Weights of a small GPT-style language model, trained from scratch on English Wikipedia: tied embeddings.
MLP neurons of a small language model. Each row is named by its layer, matrix (down: output weights) and neuron, and shows model dimensions 0-255. Each number is 500 + 25 x the weight over its row's rms, rounded and kept within 0 to 999. Numbers have three digits each.
Before each neuron's rows, "fires before" lists the tokens most often just after its 100 highest values on Wikipedia text that the model never trained on. A number after a token or word is its count.

fires before: "-" 43, "\n" 8, "=" 4, " at" 4, " in" 4
L2.down439:481475496522534507538527489499515503484507496489518506509527480537503481512511514484488469511490502513484487526571531518505511497502481477502508523508505529528528533435459487510486549481490489445521517478522516484506498493498514495529467507554500509520505480485492495493488485500471499493481557507500465546486532479529498533530504479520544528511462482472524475524508476469520545492448487502455497472543524509494486530515442510466525469515480474479515504517483469495471538480494498491478465480528533527502502494556508486538508466483539497502476545487492508456517494492520516491534466547460483474529491521524531482491488512526463514500482478530513456510475492431460452478521510505511515448497501513508440530465534517522512511467531483485495464484494544528491512475456535

fires before: " in" 19, " by" 13, "." 12, "," 10, " to" 8, " as" 7
L8.down204:458488493513520523497512493436509497517516495501499484516513518496472500536457510484577457474520523499470490483513491451520473528517476485484517538525540490486499532520476497426514488511432493474480491461490486489515507496502463481519468533545559436510489472529468469521483481512508522473480488487467492487469496495502491525505459489474505500511503466510531485529475517484475523488481516505523522498519503511480472510459443516472503530493509484487520527522519537547495520505543495518542509471517501496472531494473522468513519519483522488495538499488508497517530510487504516544499538485501510507525466504573515483463487432498533500529548531500504520515512498510549467519506495545556477476519494451494482472492497492477508519498504511482529457480475518485541520500511483

fires before: " " 50
L3.down774:504483453491531518490483527474462533553461510513504511529496497512503509533499493486488497493501499551526551506462486493480491470528518478496488480526530497495511459486501493505501497520532489501585529458515479483533523482543464483493485510473501454513446479547525502490480483491484502500482511526475512485511507485507516481522520508501453490466525501437462499508485436488493461551510515520481492492483512489514488470551521456539514479490517498475488534519486512497499479529488543537572504479540526462488496461501481419486518505491445504489483510510516519474544545496478457525482518527537462460476508486512472499476506516532525527480528506530507492474493481526511501492514485518475529505520513509507551506490505491520495478482499509524479519484501544486465486468532534

fires before: "s" 46, "n" 6, "4" 5
L2.down617:530488484473472476484486510482496501494514511496531465500526523492511493518527519490504473464513495490487492535491485495488551500485501496513530486482473528501520524504492505531508506477468496496469501533550513505497509468475492497518529520459519469520496489559476507471492493501484514476486533487517522486507541521515449490465519509441488491508503484477496474456525510439491478520487491482521498502573455454496499498510486553499460506536515527489535460464468481493447472455540540513519499512506490536529467475493545425536471493523492489537502472505515503468536512500474518552510511469522514525453475469497496471515497510492494500488544474515501532530551531466482529447509509467483507499464522529473550475504489502546528540500523547511497508504481502510505452490518471

fires before: "\n" 75, " " 11, " —" 6
L5.down56:501472509534503513494524496492476488515498508483446466530471476529504485497473459465470480431493522483483528518505499512515492502521488504485507442476528492528516497502476455469525535469482492518526494451500494477505543506476521517480496523501490480487475488515514474512489521508519502510491502524498474446541497523470482536480492511491507537519513438534497490506495502474524504508506567458535464565521438502508518499547503438520474515522502506539517509514492523464518499484500501503525462498514498498462520481469497424519547515527502536479500462501516471454510500480505502512474508515495516540493499468516487518543516561513512528526490465516474489514507517474527520524470470487550551514458516515540487505498518484484483467468515463497496521463511493482496510523540550

fires before: "," 14, "." 13, " later" 12, " of" 8, " " 7, " to" 5
L5.down885:535487507532523501494497539511471453447444481476473490546529506475497462485483472476527521488470489482494545485550497456507514495518525491492498501514479444509552479525518541520491480522464464509537494520528500494533504537498495505533479502516499480536479503508494511517520466490508507539492510506493513495509503514509503539482478497482546512478487477509545507482514470514541521477469512498469532562530520485502554482451443548483491469508528495494525510503533538522486507477473532487518464487502507477473543522464476522503531511478497449503496497519468450527504499512514581515502525459573480478486515534542517508482455489476499525477488519476484488508473504504511450509487507498530524508490461473505500519515483474474522470485502510498504490456512465478497491508474527

fires before: "-" 59, "\n" 13, "=" 8
L3.down299:516513511523453520509483452475508492478483505494487492432523499539481497486523524499506527490451484485530483485550483510482481523516496519530524507512505489526504520516492501487514510454526523474500493453512549494469478446493536490545504529572488490503491504482503484489504507500496534484495481511493504523472467450455552527536495479492504509499497482459506517485498512486500514477465460443489472461519459502526443470506459510479493448505442492512558491497503531511519518507468474469454468482474539508487501486497500562462459497504535476509512520514508484497504510508501513508515483510544483504514502545513529495484543491516482519459532510520519496496502540490499529473518519480522532495495476552518471531496575507543517540506522500500511496456483513512520507505510448

fires before: "\n" 41, "---|---|---|---|" 7, " " 6, "to" 5, " to" 4
L5.down335:515474508461518510491526498479464466499496510549524512541481531482449487513503516499530453559475462539521539459517487488524529487520503474513489483499483495477536507491498511464529514499481491487535482481488484529482466567520523468475482505527513523540554526487559509482518538528505522535445501500538505511506539498459559515509500505495482496495494435528461469447473481513501488476500532491483491469458482507519482504514481538488531526484517516500508507480485475553516507529478498480473452473495530497478509519469490465489511524528511496517497470529447495479537510464509497463475483516497551540538516493496472478494490502436531536481505480489475484507487502539516531496501511450548483512510450513507510523505506490509467516500507486501482488449489504497503505511493493

fires before: "s" 64, "t" 6
L2.down320:539506518503461444500522474486512484526462460435451475499473502515506472469499492526504517490505500508504506490522470506495488455491518473519483497556504494531494538490526497521462478514506457492518476510545488452436503490518512486510496512482465497484514545485520499517502519500506483498497490470469495454484494497483473504534496497512514532487499499518529453482495477512502492487483512521512552483537475496503570492557541491469465520495496517509497480513533550499490479510503526516539509496551491544543474517468516513507513503489483485535520495537475513506527504453513483506518491459511535530501500493522485536527521507440530498479492511490490502535527515458478486473458495504440486525490538498451495480488496501513489557557519459490526473522499494563455476537507499

fires before: " " 55, "9" 10, "5" 4
L8.down273:500514498527495538428493525503557509482514548542487480536477514504519488484507502475495493508497531548520500520481476563481509434499491466471450492520520488443516524529501500515470486503508463491522498498526485517495481510531493461473458497487541499532533499558483506509502513535480475489514489516541515534544540466526549483507476497499484518486495496492491506491468477523491449533492496486468494517482497482483557482545443526496540521509490501511487433470477476444492517530488513492487528495516494519525497500509481432476462462533508493481472536512506505447512501532534494537498486519511460516483508489459503492517497511506510517518451494474549492526507489486462498480472508519516476514487533504486469476540498497516507515517505508540501518462503505463511488521467492